config = dict(
    n_layer=15,
    d_model=256,
    n_head=2,
    n_kv_head=2,
    head_dim=128,
    d_mlp=768,
    vocab_size=2048,
    activation='geglu',
    norm='rmsnorm',
    norm_place='peri',
    norm_eps=1e-06,
    positions='rope',
    rope_base=10000.0,
    rope_fraction=1.0,
    qk_norm=True,
    attn_scale=0.103,
    bias='none',
    tie_embeddings=True,
    parallel_block=False,
    extras=['capped logits'],
    init='uniform',
    init_std_qkv=0.026,
    init_std_o=0.00475,
    init_std_up=0.026,
    init_std_down=0.00274,
    optimizer='ademamix',
    lr=0.000613,
    lr_mult_qkv=0.5,
    beta1=0.9,
    lr_head=0.00952,
    warmup_steps=305,
    schedule='wsd',
    decay_fraction=0.941,
    decay_shape='linear',
    final_lr_fraction=0.0,
    batch_tokens=[16384, 32768, 49152],
    seq_len=128,
    doc_mask=False,
    train_tokens=338600000,
    steps=10455,
    dataset='wikipedia_en',
)
MLP neurons of a small language model. Each row is named by its layer, matrix (gate and up: input weights) and neuron, and shows model dimensions 96-191. Each number is 128 + 32 x the weight over its row's rms, rounded and kept within 0 to 255. Numbers have three digits each. A neuron's up and down rows have the sign that makes its largest values positive.
After each neuron's rows, "fires on" lists the tokens most often at its 100 highest values on Wikipedia text that the model never trained on; "fires after" lists the tokens most often just before its 100 highest values on Wikipedia text that the model never trained on. A number after a token or word is its count.

L9.gate754:114145105118142158206116076179143113141132115102145201136103157105162111145152147094108171149102105088152178193156155168156131198084159091157110085138133165086114135120145112100207146109134101053062146158103156090180102093211055086167133120123102078116090137120113160179145140191156102165
L9.up754:173127102071196116169156083114111109108044063096093142146093103134131135204100131067140107118119150143139112043135134169156167189134118169151106159199140168046169154111154133071129123135165135143074114104108089098128118145142162144182164125094101143158165129170115183188132153134116122076
fires on: "|" 21, "ur" 11, " Ra" 6, "te" 6, "ph" 5, " to" 5
fires after: " " 25, "\n" 22, " su" 4

L5.gate365:150141178121122110124185151130166141135170146191152150106122102113127211117155063120116196135159112146130076076150100115108064173091059177118122071127164218141133121117144169161112129141057063127114150147191126067129156120119112127154107138137196138100132094126124073112095161114118117165
L5.up365:096077140088112104074056113177043096136123091147127126119174136154171147114101119042182110113111126077154111116117144122127077180146125179152183130152103133106094112099159131110139113126122147079034053181096090098140164114112096093163132127125080068126100133163118132116096089171114134179
fires on: " comp" 24, "ri" 21, "va" 19, " live" 6, "val" 4, "par" 4
fires after: " " 50, "va" 10, "s" 4

L7.gate571:138151147165157095126163104161104152063072097148110117148064159123137157119153162107132079164157066088149148139155166109093128160093105100197145099048131134145199176106087187138187132143076130135114154129125146119196030164148126103171143122104176133125170174156065067095135125164127096201
L7.up571:146135122116106106142164104151141176104116182174113111145136130102116129145153160101106095128134145132123195113154167127146109138113158137080187134074131107151131121104129139061153179167152116137170149183096146120175157093163153130083066094155134165082128143123088087143169108159161159134
fires on: " ch" 37, "B" 23, "H" 13, " life" 11, "L" 4
fires after: "\n" 33, "ly" 14, "-" 6, " \"" 5

L4.gate249:166084132133177107156143060158121110094137153175117118144149101148101169142109154182131189165141128168111160172139119175082114192180125112180124059071185160094141093127129135121125106147137203122189184116150118069143071087112056138230177115140173120082178118172124083154156173133070086112
L4.up249:103094167097113068106106082151119061115083146132106110134177080140113142122105151087130129150147139143176190085091153170099064158123130165146080130105075131137130105153221100042128130176130124173172153148154071112143129141096141103158157140137123147091170172158153101129135147151129164095
fires on: " 19" 26, "iv" 14, "it" 8, "-" 8, "H" 8
fires after: "\n" 20, "-" 15, "p" 11, "born" 6, "," 5

L5.gate51:118117086153142108100081179116156172065143138103070128196182110135096141194059131149136140179101117144137182137155160128157142182142155100144112131144185138131165100159102064174058128106107158087160090150133174087121144116111108149102101157179154112134187153133080095169168156115159084169
L5.up51:180098125153110045129117170092146130149101138122093136176106047120165131085103059126081080151122182129129154131182148177153132136134119101155144080185186199127049158194155109102148097114129135162137107175151124100078119106132099169151128198101140115122146136179087159139099150124146095149
fires on: "|" 76, " |" 24
fires after: "\n" 76, " " 11, "s" 4

L4.gate114:139123085134095131147104103114138157146109146141073079097124119132093116135087148145093137132172136135114125091100114074122139159068162135149136099085149192096092104183134201168174086124123142149121089178137134068121092158150155102174080160123163061102135095138159118098085133136083104144
L4.up114:116144087146079133122037092165118082099158088116062113165090153141118114153116128129149123081168144085100104083048152120136167157134212155106167155126155146162075123165094092128166082122102181118086041188086111092107142130088144105114136093086133096117109140099150112084093082121049185096
fires on: "va" 17, ")" 16, "ic" 15, "ri" 10, "s" 6
fires after: " " 22, "T" 13, "x" 10, " car" 6

L4.gate125:128098098131140125164073080159131147110134112135073106140138147191134124081138123129158148117164094126146074121109138152131133122101185138088131125160190135126076109150212117192126123136141170169131085155090154149130126071097065094128121120115151103145137100114199084149176141182174115190
L4.up125:133120093160111153111133109132138160114121142120056142067179084116117157118125164068160063133164142138162169132107145096104173097121104146128092156116142124145063114058162082166147104093106135085119074150093108041088149113082074142102127142103136181144125154194189143141125125158136221143
fires on: "ri" 41, " f" 9, "vi" 8, "s" 6, "92" 4, "ity" 4
fires after: " w" 18, "va" 13, " pro" 10, " st" 8, " " 7, " p" 7

L4.gate152:113110093111139082134132163112122126105083126123100139183121083144118174146099163126077121156194167057129106168185130104143146139126148094155107145142096095145185128099089146069119152149109110089036157158180113132142164140071137141110130123136185142151096134107088169139101176079124116157
L4.up152:121110203177158127082103065113122129077156125125144119120171127112211082121202097114167079192181158146095122144079076125184137121094145120059116111126126190112112143089096113181222059111134076104123123100145168146154118135150125116096104119115149078102146085147139158148169127108136131120
fires on: "|" 38, " pro" 11, " pre" 10, "-" 10, " con" 9
fires after: "\n" 56, "s" 4, " the" 4

L4.gate561:086144164099074087116128135142188198134083142162082137121136055077122167110181142100157087111134121130199156128153105175169176174124143163137091053154120136156096125060184119150115108120148094130159159121107156127125100157116105134118069138114159147091109139167126075095160142114160116143
L4.up561:140176069060224149143027125139124128168136136114133147160167112108095109060127143139077116141058172148124123112142103170119092145191152107092135166122118105177152104070162100126172117170113113130100221121093124088139120144094098144111123074171075152091128135189103155145109114156088159078
fires on: "M" 23, "-" 19, " wh" 18, "P" 13, "ar" 8, "ance" 5
fires after: "\n" 46, " ch" 6, " a" 5, " appear" 5

L6.gate495:148083129083084118154051168166111142126158144116153134124109086091079139190128118097118119137102138097097078185123107101134126144153186129165095143112206143095115101129109123155084192089113145104110079107139188146148120129161122157136115106137123118103133177125087128153157115104147112145
L6.up495:094092160163118128123078153112170135116086125129112093186124100074098135181053102097098147081178154111125156128129143170139103127143147116130177117189141150113133075124127162154099167112189149099130090097119112075151146088149129152118132199138120129177097100089098116062140110119148083092
fires on: " |" 80, "|---|---|" 15, "|" 5
fires after: " " 39, "\n" 18, "s" 7, "ate" 5

L5.gate318:169094128170117143142139093104142143143158114110097117112171127136101211129114153120100134150100132165150123135211163137139153121050100130140162086138114154069157161147096152099123126112107168149175155136169167104170163126090142146139120104192155098091152158202069086120144101054168159125
L5.up318:057161076106119100100130157090105186121111134120098121112110099135121147029181121165108080126154100173159106088126117102144143135132138142143117134166168172121174148112087175185154083056146108111078122191134100183060111102112088177123156102143169168155143099110118158136114141184137157155
fires on: "-" 83, "–1" 4, "ea" 4
fires after: "\n" 33, " " 29, " dis" 4, "s" 4, "al" 4

L5.gate209:158160137171152234176108101150159143105151176154159093119151100099130117178136094094152127084103151142120085099133128085128128149208126039108106054128146154135107138118139139094109105102116110053124171162115125167057128087115107128152137101102151125156133079140076135125116134105111093123
L5.up209:105157122105098178142130112146067142083185090145142173138152142166124113171142075138134156106168128136143141059149119131140101111158196152158125168114151131108165148091095089103142181128120084129144117125139171170118074143153109071165127163134123092209123104113080129122119121091128160125
fires on: "op" 22, "ub" 18, "ad" 14, "up" 11, "ab" 11, "ing" 8
fires after: " " 53, " S" 34, "s" 8

L8.gate41:126167126117148126111121128112108168098105129116088131100118091159088137097129096159108100122145169137123106097183188131156107123130145134163134127194130109120151154140161142131132104083121057189144152176101077126157140137151111131113087117186175149149070177150162095080057124166176100152
L8.up41:159159088074135065200090182163147115105123097155105138115095133145097157193158089092118128152133096099089091111093151083152087173140127156114126107130115144141094188152129092069135130109149132078100152144143158132139133172209174083082155163140079128185142153049157097135132130208077139141
fires on: " |" 24, "av" 10, ";" 10, ")" 8, "le" 6
fires after: "s" 27, " 2" 9, " 1" 8, "le" 8, " 0" 8

L4.gate513:114146181108114155113153116098145123095121139159164118115163078123165138083137149148172126150123130162138125150197171140134150194145138179085166106092100154168127126090133158138137152071106132154066165175166102161128136103109148191132121115137159151138106163123124118124088107108150153142
L4.up513:134162108143220123142079164157147128125168127115187093100138157124111070122141092145132084160220138168156082138120115108134141174134122124105110100099126060102096158066154126174118151098164118085110107121159156122128150154153095204089116088115152127185157140169141149136123112169112169170
fires on: "-" 67, " mi" 17, "if" 10
fires after: "\n" 67, "al" 5

L5.gate153:155148099156136213151125083126098143180164098165118135101080179158091157063165160167105185148114101126116135100150119104147099164161118144083168160156154119084109100128082175143087165128138099103156184116112118102131143160147138094186132117134164142106096114208183158124110155109218174191
L5.up153:117113150167132136110140100142115125145105153133151141160128158141125142151100134136102128154136134112169140125144141116112208159116117115083164116111143100146125100112115127194128198180141091121135163124124066140181175138146124098188108121128089126092189162181113158145058083075085146152
fires on: "20" 29, "age" 16, "C" 12, "ance" 8, "%" 7, "land" 5
fires after: " " 29, " (" 22, "\n" 16, "est" 4

L9.gate81:153083107187119166116155161112131127115139112152187130161121078090095170169087124114184156068159120126075101105134047074145185096125136109143136146128143220094131118089106105102135063143148093135096114135131151129159156160110113133123158111185156149149126096115146100117104070136121091131
L9.up81:126127157119143138165088125138096101076177153111144111112131119171158112123163100128134240090145089129109095093127121099105106134205110121196176141141138132117079169186101113114166088121149086159112111181103119139128076148116113119165101138133121042117081116116133187154119160073116154115
fires on: "ci" 21, "il" 16, "ir" 11, "er" 11, "u" 6
fires after: " S" 36, "s" 27, " " 7, " C" 5, "S" 5, " c" 4

L8.gate378:150141114099139133151045142136116160160157117182123126130138095097165213112153136127111167117209146158104150135112140148152220057107112117143069131120127190073107130158142170129132116079159110114111156151166210137146105146153097122077163118137150081164100139133127137084097106168147111062
L8.up378:138094124151114075119111180135081166137117107153108133126163127110115081172185112102141152117201185142064153129139088139177143089131124170172145144133121188104121066086085132192094109104173088109128096099124131129129105115126120162134103096143131104128083134161127137090078085125157148157
fires on: "]" 17, "cho" 14, "t" 12, "}" 7, " —" 7, "1" 5
fires after: " " 33, " con" 14, " |" 7, "x" 4

L7.gate668:124140136103083154174136133140110150172193101166149141104127123133130166159173140106195182162071157085166092095146143125101132134137160178189212114109091134144152109140178150132174174104117177147096136091109150089112140087102101129127116130110144126123127191149078099075135088074133096108
L7.up668:108156153120171125166125136153126112138199091142164168096101098125083108146153112175120111136092097098113104189112120111133098158131091169109120115129080133128151103096178084134146156173086141125098069162121180115162165141130172165096070103126166152138165127130232158131166129088161050104
fires on: "-" 56, "mar" 13, " Pat" 10, " engine" 4, "kin" 4
fires after: "\n" 57, "ub" 11, "," 4, "ri" 4, "at" 4

L11.gate249:066128170098120108092128121158051188117083138104149093164136225153069137197158098123133152081126121160064160133134066118169087149155171139115132089135178162107148101143144141154122137086128078079132154116107158121214122105108162130069152135120127072047098172134093124117123093116138127126
L11.up249:126117138151141131167110155135078172096096127092158161081190162107067157184097161097085146075126166160184110079160120103111148132098153101120138087118212141152131142125132117242107131174148170125166096094142161102162138054120117108111108075121101093140111153136107156085100111173166084160
fires on: " |" 69, "%" 10, " " 6, "•" 4
fires after: " " 42, "\n" 7, "Q" 7, "\"" 5, " 0" 4

L12.gate337:058097080142135186152127081161048098151167108124198162105070190170161149126167149183092157135152130150061165118120116075134206157094143128174132121122165084147103139168157090172114125106100137127146200125143087100095140106092133140100101137128095118117155094169128128127098149079095137147
L12.up337:099071104142085142158125122139138149087154153102151133130110181140121150130074130135218126152094141105076132100100111152108162154103142164109148123131162075114126090134160150135120130121122125130129140188145132170177116097156168117160096126085171103140137188101091053073076142137141144128
fires on: "|" 26, "-" 22, "–20" 8, " |" 5, "20" 5
fires after: "\n" 46, " (" 6, " —" 5, "s" 5

L6.gate357:145129142156167126063143150119103137142148148137137134097019130085122127152127116126162129126123121076082106108153115128104096072125128111135087106118211166122114147174173123102125139100065059161110136103173153089052117118155143131103127188168137114132098137117098117100143144108146092121
L6.up357:060048093125175133132092149091159078138111110094175109117097137108105096145091199161145088149118107097102065068140145111104115128112144100097108135097147151077063129169142115112089114082078121065119094139125142129152140125156173108075151139157119095123139167087134085163106162150102131097
fires on: "n" 27, "|" 24, " all" 14, " |" 8, " the" 6, ";" 5
fires after: "\n" 24, "s" 14, " Re" 11, " 1" 7, " Le" 4, " Li" 4

L4.gate675:083111123141151151159124097106148044098111132095068155142192188161111103133112188138155075147123118092126130117137127171096139134105099123185129133086156120111076115154123108130136169146157139093138153177136074115128140112112153143145100144140168094068144183056142107134081149142092102114
L4.up675:181098124142076076134097161144125103126120065136091151200106109113104186131087155133155124147149093121130150128160121200142088105094132146174082121193138125083166124080117143149083174110155113187154198121199137083155145149074134112190120101177114113094068161110071144110196139142154124129
fires on: " On" 51, "On" 14, " we" 14, "N" 7, " previous" 4
fires after: "." 28, "\n" 15, " (" 5, " |" 5, "'" 5

L11.gate659:081158081093110172132115121136115062119128112128121158120157127113112135118079171136094187124093162118074163106161130115116123105131137162119197108142142098154132074134118129137089094176123129164159090152157137180173122080120056081165114132165119124110129128101120117114055145114105100117
L11.up659:079074080082107158142133170071125093106098099144149127141144153148135137170101154108152171143162128197053084089114085062080099117141117136158141110111146123063170087170141088164113084155097101116157117152142141135161172136095158100153154114127156067157128182072132146113119141136098124179
fires on: "|" 37, "-" 21, " " 20, "–" 4
fires after: "\n" 77, "s" 4